MLP neurons of a small language model. Each row is named by its layer, matrix (up: input weights) and neuron, and shows model dimensions 112-207. Each number is 128 + 32 x the weight over its row's rms, rounded and kept within 0 to 255. Numbers have three digits each.
Before each neuron's rows, "fires after" lists the tokens most often just before its 100 highest values on Wikipedia text that the model never trained on.

fires after: " T", " t", " N", " w", " Pe", " P"
L5.up702:120051070116113123146111156125147134158153124066112133126160132160070087124129156169192158129128167086143113156176170131143130130133105157164181129141131098165106112135164133104086104101172096120143087094117078094121102165155145065141133145142116114104089115120159076123136070082050183154

fires after: " un", " gr", " was", " cl", " e", "gr"
L12.up713:139147096117127161111133123082136127107036125140117101100124117156063126140131100099176136139161083117126153131137160112100069086103100177107123089155070151136171143141118138154124106127125076119142086188108072153123151141194160131139083143127098165180082093083102102107174115144087093117

fires after: " a", " A", "g", "y", "a", "A"
L9.up457:160131127091153146141169119115110152115121128104141084165120103113181175185119086135174150165077124133088093107143089131173070108136158137133125118134120171100121094119145043074116119158202129109160074163142165106216128194121097152126123103142132141117088102177115119127138137144136147132

fires after: " H", " T", " h", " Th", " t"
L6.up530:137115120092205065129091144112123108092144071089110071149158115181114079106157126139165185095084040139144183137139119100150082098126085196186138139080073048163107116100182139125165061161068127084107172124108155163170073134150139103125165120201094130124147096132118159135135104062095106147

fires after: " f", " H", " c", " w", " F", " pol"
L8.up228:151111130112068102125086194100201154118111150138146101113079135117141144177155062180136148116123118103157127191092138174116025155112119079098075168149094116108109156092091160137156121183123142186102194130078072129154084084119114107164115095134132161140136150113133165167112141152092112155

fires after: ",", " |", " St", " C", " W"
L5.up691:120156150067084189106082129121115108117105178137128106123143112148096134135165110140182175173195078050114125093135137126112083095130112103138096145108107076117110173118124134113107148098109160131147137057163136141170150153095142163113169180158097079099098150133082094169146108131101121110

fires after: ",", "\n", " in", " the", " |", " ("
L16.up85:118149196131142139129114144093113145113066095063127129110166200110102133087129157116150085139114162148176121104137123139088118098155149155122144107091138154136127090162125130080137123068075163066153111125097137132157152120122160175088158107107149068132184098129115112188086151148131082117

fires after: " c", " M", " C", " A", " S"
L6.up699:145112188142153146085118152159128203143141116166149147154091109085102102103151160164146143063101121125112116111100100125111076117152083183099137161149101114069145075090122142115098106102107142107129145144195135107140091054128110090180117112143141101099104125158180128158101169117114120092

fires after: " the", " p", " l", " a", "ual"
L10.up432:149161073153113140119170151129120137124158152137065140091110140138029166131130078114214107161129106097141096109106140111119070145187096102144124138131146110110066122130086116131107110139130171162141175123136110131172144082117106069164111110203074155146137165102121117110153135120213184124

fires after: "j", "al", "ap", "k", "ok", "am"
L10.up628:159164167147121091120194088086076173126113145154146170127106133144178085074162102136142141119114143076146100124131109084165152076106079143146134195091098125150176185155122118139110112103123155117101130075099121136166116132172127110094147131113083118066111116132124173097125199088131096109

fires after: "1", "2", "3", "4", " Pe", "ode"
L10.up526:151114126151160079110108137192185094168170105154206090129128081129140099147129165115176047091147120151147140079129139164114106189141109108140138114155145204163111146091118099128096123116129120174105123128120119205099160116120126155094143127110149168118108065101130154154059114127102167102

fires after: " A", " the", " new", "ra", " a", " D"
L11.up213:088171159197044143068140149133136158119065148122122176117118154070126123084138179165169129100181173115149142079126166127103121187201123112107130137179118141200105082144073088148107124119115163111124132136147118139064124132119077061128104205119085096154144153094133130134141163133178165109

fires after: " D", "c", "D", " \"", "R", " d"
L8.up53:125162107110150141165078157128052094085089105200163095151171190155119206114111131142149132162105106157125132187087105203095139100145045143106146092195119121152096116143068111087133132151158094153100144096134089130138165075149142128189162105175151115138123138090107138143131117144118037180

fires after: "ig", "g", " sc", "ib", "G", "oc"
L10.up570:133103147173195057168119117121125134079144186085095146174121088118205151108131132069141136145062074148131144085153096173179141054140179115078133142140107124098077100140108157132108142116110094070122143084164121144131147114094145136083151088108127149105138116158134204119105086138131116157

fires after: " h", " f", " a", " A", " F", " rec"
L10.up81:122142135116121118115073095145131193157170097066136090113124118102110128076089167169131119074110116108161111104081106087076095144100125056124075139100143077140129142117147143147134174153137159108139090175120173112140134152113144062128116173163171099219153150094079171137143098171153151187

fires after: " f", " b", " l", " fl", " bl", " bro"
L8.up693:144165075137049079108144051150148047113140114140117113149108129122073120167100101099073132141141115108116158115154068098156129152132138154150134149132146096162118130126168112094142156068191108137159148149125123166200144130098080153136127136134121083141122078123128161126105141142143157236

fires after: " S", " Con", " as", "s", " As", " cons"
L9.up488:077148162143150101172045188145080095155105144113125149154103155151137127153093115122149150110117097097071099137083111106105093116118119123145152156097119118081107143063155136120077092182107060204107140197139129123145142045168142155104133170106163141154097090140128074180167107093118095156

fires after: " D", " St", " st", " d", "R", "D"
L8.up480:146131122137089063129114135091180103070051142121092104155164093161131170078094088156166147110135121153082223177154120132138081092111121116087111113115083102129135090130192084092124141107110087131097087097146149170145152102117115122140154118100144134152138174109104166085177119119119145162

fires after: " f", " Pr", " p", " F", "f"
L6.up217:059136124134185126123105166041133162080085124099150091137169111152193160157103137106119101132154081167152169143056129180086126136103121122138084169147164155143088115101178182129120164137130122156148155117134180090186142100099097213105122083113131120132083125150082094104122035170112157115

fires after: " T", " D", " C", " S", " ", " G"
L6.up86:093084197118103151172108131153087169092176121125127184128178177153146135125140118131159139126123132159091137106090168102147150145113115159096167079100093089156145117102106173118136115127133184139178117096160127144109143123130108040122077164147104115102144178196174163173111128146151150173

fires after: " t", " f", " go", "f", " med"
L5.up589:133104069118129143159175075168138088085140112115123186148165114117090094138189181129162166123143078106097144146119221137160153143135092147214100191155165142150097153133142199111132135175129091102111132137078097165174057105090112188159125127094214138158171099102083145117138127167115103154

fires after: "′", "°", "2", "3", "9"
L16.up302:134188137159112109092097103112147090147137140170117222118205144147119170091111123090111166141129108132145110074114095127141151147121102187059148069133153102118136169114136157180051107099122132131129093108098131120080154149040231119108131142079131089083100114124140081156088107114111114112

fires after: " f", " sp", "f", " l", "le"
L9.up546:156101114083110142181167087115182112051106128149143115151129135126134206098130124140072127113118094067105124143147106085140137141151117097143151171147109119157075158091152133141128160149173183103055127153107136181166166117130183118180131132124103124118078138106097086080086060117106092174

fires after: " w", "l", " W", " L", " l"
L5.up161:139061158150147065160196139165084149139130100134135125101071061085123126059159071085115152164119120102137118123093119149131076110058092136119127125053129089065163108157130126069107132073154086116156101213165166094124106156137127083133133158163094097101150141097119125095112162155063142096

fires after: " p", "p", "ap", " P"
L11.up732:118126106140103108090061130228119128197129123179141126111114113074157176181068150175088178088109122152142161135128090164099131150156102125105160099143167123121136117141155094183152108122139086083159118192110091153145109124128090144101145138136119126122131113113049166164147123087130128157

fires after: " w", " (", " \"", " n", " on"
L6.up200:100164089116086154109119211160105153137139142066148191104106131111134117162182143120101129143162142124129133111152151093054095101145064137141199127121103106163030128107161096067175142136127166137116153107109206153151157161130091163125127082149146105079200157171105139111087185176143107112

fires after: " M", " S", " K", " J", " F", " j"
L8.up391:176176146152144153064137089131123107072181067103136120116175133131165147103120134080140089137181112161087151135085122118120178077130122077155079139154151093169145104118111116081085178131109158124102127139138109125105129142125115165102085147130135144108133105127073088093122170146111117132

fires after: " h", " l", "l", "ol", " H", "ro"
L12.up437:110081113131160115153117163139133099159138135122181068116057093110144142095093105180138177135136110131116111211087087126156123107102144146131097211125124102189081130083082117076183095167105128113150167122090053132129095138128131050096143149146132124130147111155104092122158111171171085111

fires after: " |\n", "\n"
L2.up223:108144137155107153182088084146087132151110140125150159117154082162065113132120128123126105065138134138109170151133146180149092125136113116158088156068100173142115151086092106081090148099138194111122139118114140108194124175038159091135125119142123142152090151112184087122169174114145187135

fires after: ".\n\n", ").\n\n", " head", " D", " Val"
L8.up271:087127124169177078158150136117112127157150076121215166101141128129177099110102109115139129163100105173120122129130121124080099090147114123132105178132142079142125090126099092116156068143103135066215106127160097171217140113071077157103139111133207091153150143160091127077119132147155105220

fires after: " T", " t", " com", " Mc"
L8.up616:137129103103091122167178154136112185181129135084153098176090138108114107154169139116116107145130103140114141129066116117117107103082143197143133148163102096155169108108118188133110123130160097105151134124127155197091103203069071087091132170195118193157174136144126121129158081124098179154

fires after: " st", " St", "sp", " res", " sp", "p"
L9.up657:180174135112117113183089181135161086118076118089157124165111114121129136117131133200143155126172134120129157117181150135095113115132137113093119161076154116140110078110129194082155156111110120158075123176187099091072182119068168155099162169125101117162095130084121171123118117170156137071

fires after: " ", " w", " t", " (", " b", " r"
L5.up213:119081123075104172172073210138079093083175115127191111098156099166102134159119149202184140073105138108139127167067119159139134118134114156146158088150167069154134183113108080122175143108141107092122167143149119139109158125081173102124102134151139155092156100189125170136111123113070109080

fires after: " h", " A", " m", " M", " l", " a"
L11.up332:109100152077154132150139138162169142104140166103137095109146141114154146087098163151098130127090109102148098136127115173131135146117115128142112185075150100114088162110140081085146083119048175160141138143084183106075114147069137095089098077170137104125162126105185071092098101142126127209

fires after: " the", " a", "om", " In"
L14.up461:038139179168169142117141087121146144116116150111169079120113159123090138157156119149140188104157159167085128129147089090119126115059095164133137111189112084116076149132110120147081150103129133105115079078105145144145125154112127098165102102122160117127129147175048135120145137130121109165

fires after: ".\n\n", ".", "\n", " |\n", ")\n"
L6.up235:086151145147131110133129034110119169060138131147123173147182083111090116146107145077180140133132092122116138175104143185099112070074181117114097149141141159193109110134170112130127079059121145090148153134123149166121129097087112127116146131092177077134134091109172122169143089100163141110

fires after: " s", " S", "S", " he", " w", " m"
L9.up40:080114175074147138128089141184091180144099077106195132134117127162137134118107125163124172093127079135190149126111133136082130160155141091114140059097169129118147095129143080112096109072191094168132113133126205136083117161201099145081150117179141118182077188149098133094175150120070127117

fires after: " St", "o", "ri", "i", "St"
L12.up352:168105165124127101133156119125136152118103098095140165147136142133106163109173096121176096161117138122096115123116129135144122103181124171196159084136213161141103078081110120100142031065123109141150133094134158109106138214091112155133130167124149120087093177129116136177092067145131144103

fires after: "1", " ph", " M", "M", " T", " Art"
L12.up540:126112151079124101126128164101150124077064122118145106116075158121074067110117155149223169196097165092135134106146138182120084099164146222103090120104168114063129145133135130189130122120098089127141132127062081188185131119081129085184082148155203092133137156150156096135188112141180095156

fires after: " P", " B", " ob", " F", "A", " p"
L5.up287:095172119152135157121183056056179117195123119112102106112146131153154129155170084130144170072105123150149138150190113056120090159138170084136089144129100144131122130086081216070146113113119156143130148136126139133129125115117106107162177110173141124125089138056092157068123071134166130156

fires after: " P", " p", " m", " s", " att", " M"
L5.up229:071112068126178158065102160170182107115074091173113142111123103195152151119153107141172180123136123119097125186131146121149150169131130106165052148130131122161133137157173119115119103180142122097127140131088117144144153143080085118142115164152145132170136125128112159068140154125156093128

fires after: " ent", " go", " t", " kn", " play", "er"
L6.up577:049077082066116148194090125164158149145122099054154084183122160150056179146193166139140181123092101110099110150095152073083132129130138166164102115144093176144173151101164147119195123149220141115098163077184122087119077099105124095102123119128133107119116093179073141090144120136144110092

fires after: " D", " C", " in"
L10.up743:106139074129141103117119161140084090110078111153192105164085176152107132110120177136157111162169096122078201137139081126098098155202117099132122110123098094189095128106142167085099167145107157104104108090087111162134133115107100171061147112198104122108157088141103130170176116123084140125

fires after: " v", " p", " P", " V", " K", " Ch"
L9.up148:134194131124135117109139091146126184159102123141163127114116141113080064178096137094115174103088157085103164120077097155117160139098135154156118153134142084103171195139121095125141144146114091148110144129146100077188136150122107122133103070176112084164100120026088115147132132124105087205

fires after: " P", "os", "s", "tt", "g", " Ag"
L10.up127:149145164124097071143126125137157113109089136156137132143120117155155156206105125094180103190125106080149093142120154128134083094225179048124140114127131105146112155178139124131081125099067170083106102107100124123079140138150093128115129167123101146194124068146115143150144121173135099120

fires after: "O", " d", " O", "i", "ri", "ak"
L11.up531:115191114138110124097148145150167191095104114173108100145109127118151156087128166158163119122129109118082109122119128111155098149137110152115194138158128104151164130144126055157132092060091084127086175082110133123130126160107120156118128163123148135096109112114202124106078122157130170154

fires after: " P", " the", "p", "sp", " p"
L5.up472:091184098116165143166134188111083091057098070100147135093154116156122202170171113135135173079085123141180105149138120099116159181147104103134131130111142112079109148131125156103116136094051178105138130143112106107139150104136089146146138146086172064158102081119134118113139079086126135131

fires after: " f", " Sh", " L", " ob", " l", " U"
L9.up671:159064116141123120089157160101134103121073117142205127142142151129076097119167156137163168166067137117186098146121180097130066073147140137085154206091070110108134065102112177063138182122107082087100172149107173088149101178116155176116188107184125123096138195150105120127110149147122102166

fires after: "1", " |", "2", " ent", " t"
L5.up318:167139087150152060174121135134115088108125028095194088110117101152135089172151178111115123099104125102153155126113113149089096113153075154134122132110134123074129135145132152140111178061128107141109130083124112155088137111064153101114105182123140116119166114143130078115118185095165130151

fires after: " G", " K", " k", "s", " D"
L6.up323:121150181122162095057142143107108181089161078118134135151108152165161155133125165147094134175113120147130154099053138120135062094092155117138100160099053102149107149108101082080113124078094156111092115081125115148070127154167125082085142143119169154151163133106141131159122126150150052102

fires after: " K", " P", " I", "g", "I", " p"
L8.up608:085118117164127111053113131142173160111181113073079177133107139133117148154156090120168137211129084142154149140082187136081153151138134048137079187130123060121136138117131113115110131127095130125086107077170126131121095165159159105107109145136174098195094079135125144157157166104150089121

fires after: " R", " r", " V", " ", " M"
L9.up80:190143164088095085082132195150083149120119155170146128083111157143139093098128055075172111116096177133045118154089153213135127141152139138116155119119110139137118142145139125147151177151124119167128143133111193149128102116167070126120100103150127088153141089172106156135139152079124109143

fires after: " N", "o", " n", " R", " r", " l"
L6.up492:094150107090141126150068161097116118089122105128186151129090188105099175123110095108191137148164119158132070126065141131106142092132108124095103152147105134168171052153102115140104130064131108122142082106111079135155115184128114090185099120157150175113083124156106138132100123086083126081

fires after: ",", "a", "ic", "urn", " O", "ric"
L4.up222:088102128130183087117128222078128101118179149096135152079156061145106114158123093138152119108134081155102112141067212087128085128162120090133102034129077113160116181119138169085065140199178089124129092157160130104104125101119122123111120190141119114088076108119129092112118125143149114130

fires after: " M", " m", " V", " P", " ", " k"
L6.up348:106145087118112105119121131092117107140069097107106135100134110149178044121124109155120092146153079132148163193149144215135123183138144063142166087073150135105171085067100080124127135120133141161135132126170094167167145130102105125158122117167155123197119125162113171115176137122148138111

fires after: " M", " the", " m", " of", " in", "em"
L10.up590:120168162122101151103176175097119127129095161161154138156187142126104139049132169085073133095091098157121129087119216154067111084132142199126169119097200121161129088150135148162137130141085148084142119138098126145070145133101138184125165104135194154141143118124110142141082141057116106092

fires after: " K", " c", " g", " k", ")", " m"
L6.up266:219133130118163074068124117162143099140096133126193121153125088183129138086116144123139121149110135181144159124104158172138159108184137136165177167141138086162107164125097100103170144153166134062075164123077105161111172163134134146169124167123118166103193108213084095149105101105117093056

fires after: " t", " c", " s", " p", " C", " g"
L5.up692:174121104115149095165126141140179105128184113102140117149151133119176164076189135167187137182168123163141172169110151132119099108089100160147155141124131120151104164098182154171087107077172116100100145103091144105164191166117164117176126141078181148102144134147141129131097133120101135153

fires after: "a", " ne", " T", "i", " t"
L11.up658:118123080075097183142125141106151167138128150131201086165148152095137188162178138127184109137073069144125112154063167197141091112133157128186174086134110147152072155124131093147120148092142162170148162096110141150149126116104132136114073182148193121124143078145103170142186170137079144109

fires after: " D", " d", " n", "ch"
L6.up364:109085090145148171144108059092138100087061121074184147117107133124108122112069145151138159175135186137092193123111129147086076124203182065101101134130117096167170152089180103110131144132126048120129118133142119154051172125124118119157096128118134101114119130144095092128100167159125127159

fires after: " F", " R", " M", " r", " f"
L5.up546:141134116136076117065118167141092139183087107104180096163213128173119165120140106118117109112150092159076166140122149183113096131128130095123124142138182138166090096132121186177107081196114107162130184121125183139097100077146110140137064179121126161119113083136088178122118160124109112156

fires after: " C", " c", "S", "y", " Bro"
L8.up638:115136108104132181139144093136142186176143150097161127197074125090115188084118152163180131176137110128136130129081125129129098114159174099108098124127133138129166157105151103123109094054139122106077143117127121125102112135160097139222061111113140124128102095175133081183096079137096130122

fires after: " p", " P", " one", " pl", " cl", " M"
L9.up307:146132138129109108149171165113214129155171138101140114109139135160136140148079111121103101092154130142137103122112126161132100082138151189122177138048070115117145111107095103132135141088119101117099164113162165129094095101112020101120103135141168087092114112130103089183087146125138116150

fires after: " .", ".", " +", " ", " ("
L8.up302:149106111140182154165156131075112136147177103119105122109163170153161102139160087132135128161102210151129150095144108069028105098119118053161114138188136098177095088105139127069085170093128126129051155152118196155181087129171115169132158119099134109168087141107098162118134152105193099173

fires after: " A", " M", " a", " p", "ar"
L9.up624:094191168116123121105181073155171190105082102121162123098141117082169125103117131169144060115138071135122115121149149107121103108151163103115118071159125089131160061067095099111127143125100155112110159117180196101107128150115068092140096127114131129154146100073081099154077147115184128169

fires after: " S", "S", "T", "s"
L5.up342:147124115134135081138104139136129141122121113107107138145162115144106101160127084144142087094127134078084150104128138076115145127156144065167106097095120080118125135138159158163133067119072150132106144133058178144117058097143090147130118182180135160155110160116135119213216115177103095159

fires after: "p", " Che", " he", "qu", "he", "w"
L10.up750:156098106134115103109149062058152122083160116106139101112153141128111127192102064102134110138107131162149160199102173144122114127185110083156125107136147074169122130059092170115125150091218125179150097169162169180144114179123114192089152108080152104111096094049044134062129158128123108072

fires after: " J", " S", "S", " G", "ac", " F"
L10.up431:082180143095151159108101099150142152149114099158168131185157108116079129151127153133186084097037142130138123120149187105203131068146113078092114159171114111147173145113135150158103132057089107120116121069136139102194118060065128091120112101137122185163087128139134173153052095135166093126

fires after: ",", "),", "ification"
L5.up498:113161133090163132092092174056115123158105089107125146187088118120095140138117132193145216134190063116074176124149178013156083140124103106151085145144133141168081169123111103135156155118170172191130117117118110143126120132161115143178084125120088126139118094131126131131127131154162084173

fires after: "R", " r", "-", " R", " E"
L8.up752:156124128089125133135061104094080159134118083089174115149113131175074141115152107108177171158137156120087161137155095186123030135162099139138098126128129031100118074096115100138121128105145148074079139112158115139120111228114114087130113137148136122176122140086155133138163138130131099082

fires after: " one", " H", " A", " num", " M", " An"
L8.up635:072130134101151131084139186122133100107167167063128107081167124176113154084090107065110086155143135172116127091117111177093110128140125076154120185097112119134133105093144148115105179084130106137114126094101201166128101098137117045132085106172099136064086132079122113104077201107138100120

fires after: " p", "p", "sp", " ob", " P", "os"
L5.up759:090156148158086093125158120134127134197095135097160111080110128178186160146164126114173135123112074157165120191103133124108116088122155040136105152125106117131144144101132109131052144159111185120115140206108085126171127105114146126142155165107135138166143136156136118113150107107108150183

fires after: "0", "2", "3", "8", "1", "4"
L5.up94:141157138110125091110109095140138071141147165161158117131201169119071161119149152023180170109151106086170118145148041092091160182090176123156119140072131142076121099096138146118135108138087072104125141125058124166146176128081106099188178165089136052099130084090176084095133134104123140156

fires after: " comp", " p", "p", " pl", " Comp", " dep"
L10.up271:173142121105126145093132149132140073118177092167104080093162111142134140186131082158075164143159115110147170145142065168114192205195136131083161137122136137133146115066070142156147160137189152003120121166129123177134156068146132174110136133119097106141149102114065136124157112127148122127

fires after: " S", " U", "S", " am", " B"
L10.up200:100169194106114126086135143152073172155131102100046113098091153136127131169142130121149142147112134136135150128131134209099126148146110111082121114159143086086142096176116109121117132112157138107168134120124145151144096082080142137130124159138120120173098142149108091110168129093067173123

fires after: " s", " S", "S", "s", ",", "k"
L10.up560:136152152148058125132197136158110194138176078089105136106092186100122147135113160124168166057142135113129143124124153152167135116143098099082141148080128076113131164179140136192123106073135123154178110105156147119109051151139150133110176126219180154141104099150096071081140126125159108147

fires after: "0", ",", "5", "9"
L16.up459:101109151119120090106170121120121120152101129126075212117130138155118153155124103059126136128138076140094142133182141129170148118119101102227134095107167158157108084149099184169115148127133141118117092067189113089149084126129121069121108042122199083129145120157101097122111158121161102174

fires after: " m", "o", " C", " p", " P", " Ele"
L9.up416:122143194064100133141140156180125093116083125175196109129107076162108107068114110140122170097066103105162137119070176172148123179132077128130121101124120161100111099138137111103135139131132074129152132189117120156170195124187099114162172172134145114056106108155092155133178139132080161131

fires after: " G", " D", " University", "ert", " K", "anc"
L6.up190:077143166152098095150128044116114176111187111125075148161134123149163160097121161117139118093124118159112152082127142088165102132110083165097146134136146105157106089059081143111109105107120069142132103110167133175096148165095145095086087194144140156150105114145096155085059155163154139126

fires after: " F", "f", "F", " ag"
L5.up745:073121085126108139159123122128125132109080104141140039068126058149125149133126120094131172044109087185143116132139094121123084141155156085129139126138115085157179186160181159119120161154107145114128154079138123165096133129121109174151106173130072099122181171155085115168105127138141162150

fires after: " t", ")", " the", " T", " a"
L5.up87:148131113085106149125115098165128144098090145079165155118119156191107183169147080080129148147132082150118082101126089138122161185145093181144151103136105117123128137102120107101125108067095120105107112107100147103166145045130113077145106165144128136144116121138130130145175169049123149107

fires after: " Br", " Ar", " A", " ar", " tr"
L11.up151:127147152211121132155150116171092133162104186122100111143103153134101081130124161114123144116160050104060088147135106125153116151121098078066141125122195113103166106145131145143112122154125129142086083136157097122183158131143119156108104093141105090178210126101147101151091131113175049152

fires after: "g", " as", "rag", "ib", "av", " app"
L11.up494:155181185118166111115093129146167148109112151144126187140137187116137141120128169155202177135095076143207141127143091131111120116162137113161114181129101124083142161160128116090128124089125103080170099122163121137146118106079177150091142144143130133100147127157112098125135109200102165150

fires after: " M", " F", " T", " A", "il"
L8.up396:054156159096179181092127087063144114180126081113131111074157166108112102156159100070158056101167139107117119081159133127094116067174111157155078118043164084060171161088167140131131202160149151119107161079137193160091128168146161094113053063114153124104115153102042117117127211135137128143

fires after: " F", "F", " t", " D", "f", "T"
L5.up634:083126118105113161177084126020126143086120161165102103110108107156146176142167132131198098078084132115091157136140139139169057158147120106121134120156084115163107179135133148111140091119133099151087112088067086070156106125105111142151178123130125130146137119146136142151111096139056132198

fires after: " m", "-", " M", " N", " al", "M"
L8.up329:105154120105125075153130251123137124177064128081143167058073139136136097121104087176151098150108170075100109174145149153096106115104115108146084170079149078088072131105119144189178121161135157114114170090107160145159108154086121147135157180163162090202149057100122130110112144089116136112

fires after: "0", " .", "5", "ir", "av", "est"
L14.up386:087133118140117104129150121105135150086138122136105180118134146141130198132071147166141142146160074138126165160128108138185125213160115154157141147136191143152123124120152149158100138135129137168115154110145107111136181095146057126111136102179142086087157138122177097102151066153158133167

fires after: " in", " In", " ne", " at", " d", " O"
L9.up13:136148105136180099131177147180124142092121178122097115141138144116074115153178120125146103166079099125147147097107108171117148080099126119088154135157124090221158105089142136121144148107138092128070112080132101137140170135119152181121103119132117123192161092112128097195145141099098112112

fires after: "-", " un", "ly", " was", " s", " a"
L11.up382:105157123101104143103087134150119160077086136102180131162080141208139092147140149086174156142151097155143185168143172121110080098080119100161088129139090134150166094132125152135144132116099100105123109190146168114146138209081082114110090160170154075111156127123128117092212064162082059110

fires after: " M", " B", " g", " R"
L5.up219:148167126091182127069115129099094127138173051138143110187154165218119123148078142167140133044142097125111126098151159131132124152164112096140135155179107134116045154175172137087111123163094110133115151067145194173157136111153056138161141131112121130164107132063104134123103140128091108101

fires after: "7", "2", "3", "6", "5", "1"
L6.up207:123152140180138138099042078071155108098152147144112104192095150140137173130108168157145160152152097119149102157131118166121135163092127107109121179196110128095106144096128122167189090064074141143145169136059135096098155126156075137133132088038154152080137090126151134117152136154104110181

fires after: " ", "-", " (", ".\n\n", "–"
L6.up167:085156155124151175171113173076074153154083060099108129159147101152188106125145126097132112089092136127087158101126213172090059098149097095159116111110087099157082118075088164103101125140122131122113158155136143097134098177164121080155101102251144110166163115140118106158147098170147155167

fires after: " (", " ", "a", "_{"
L5.up65:155156109104179144072138145121132125164124116088130150157073127194162123111157132125121114105089132159129122136102164110097116068178126118165132080155118096221094125139097159113074118110163118172154107110109128111185127123172083102083133110138109096138115124097039129149113149112129132112

fires after: " T", " J", " Y", " M", " S"
L6.up685:144116154120163103118042085134127129106113105153200071132159106151098167066155165069172139118130124137086115131176138199178108101128127104118116144198098068175115166130148140167139174106084138103096148088088142173153114188110133134129124123119107170164058106110112098180159096094101130078

fires after: " S", " s", " D", " B", "o", " R"
L8.up14:157097143149136075119107120193086167162145146121117121114115140122072169066076087140163150169173130161109132156108129174110126189064064123117125099122124089146128130145114135136111089085148079143153159114091118130075156067169105094133115186122167176176053137140117110192107149139085118094

fires after: " U", " N", ".S", " K", " I", " Q"
L11.up388:202109154167116071083071141169165116134123120132138067131193124145147107133175130101126110118143149118126146134128123084097143074082064107172096119143200153152135155110110090137152113099098127112118061150149083140170146171158118143129063155111075139172136115092143079137137089148136168086

fires after: " O", " g", " P", " K", " U", "p"
L5.up698:139131108138198074146163098099165086149164083171138096181201112152115149208125111083081076157148127166136111142115115105118180091157066176126111094183210118115155122148146102187089123157157142121090145092079125135162142169087134146138121132153107092118086138135139141160110137169119068080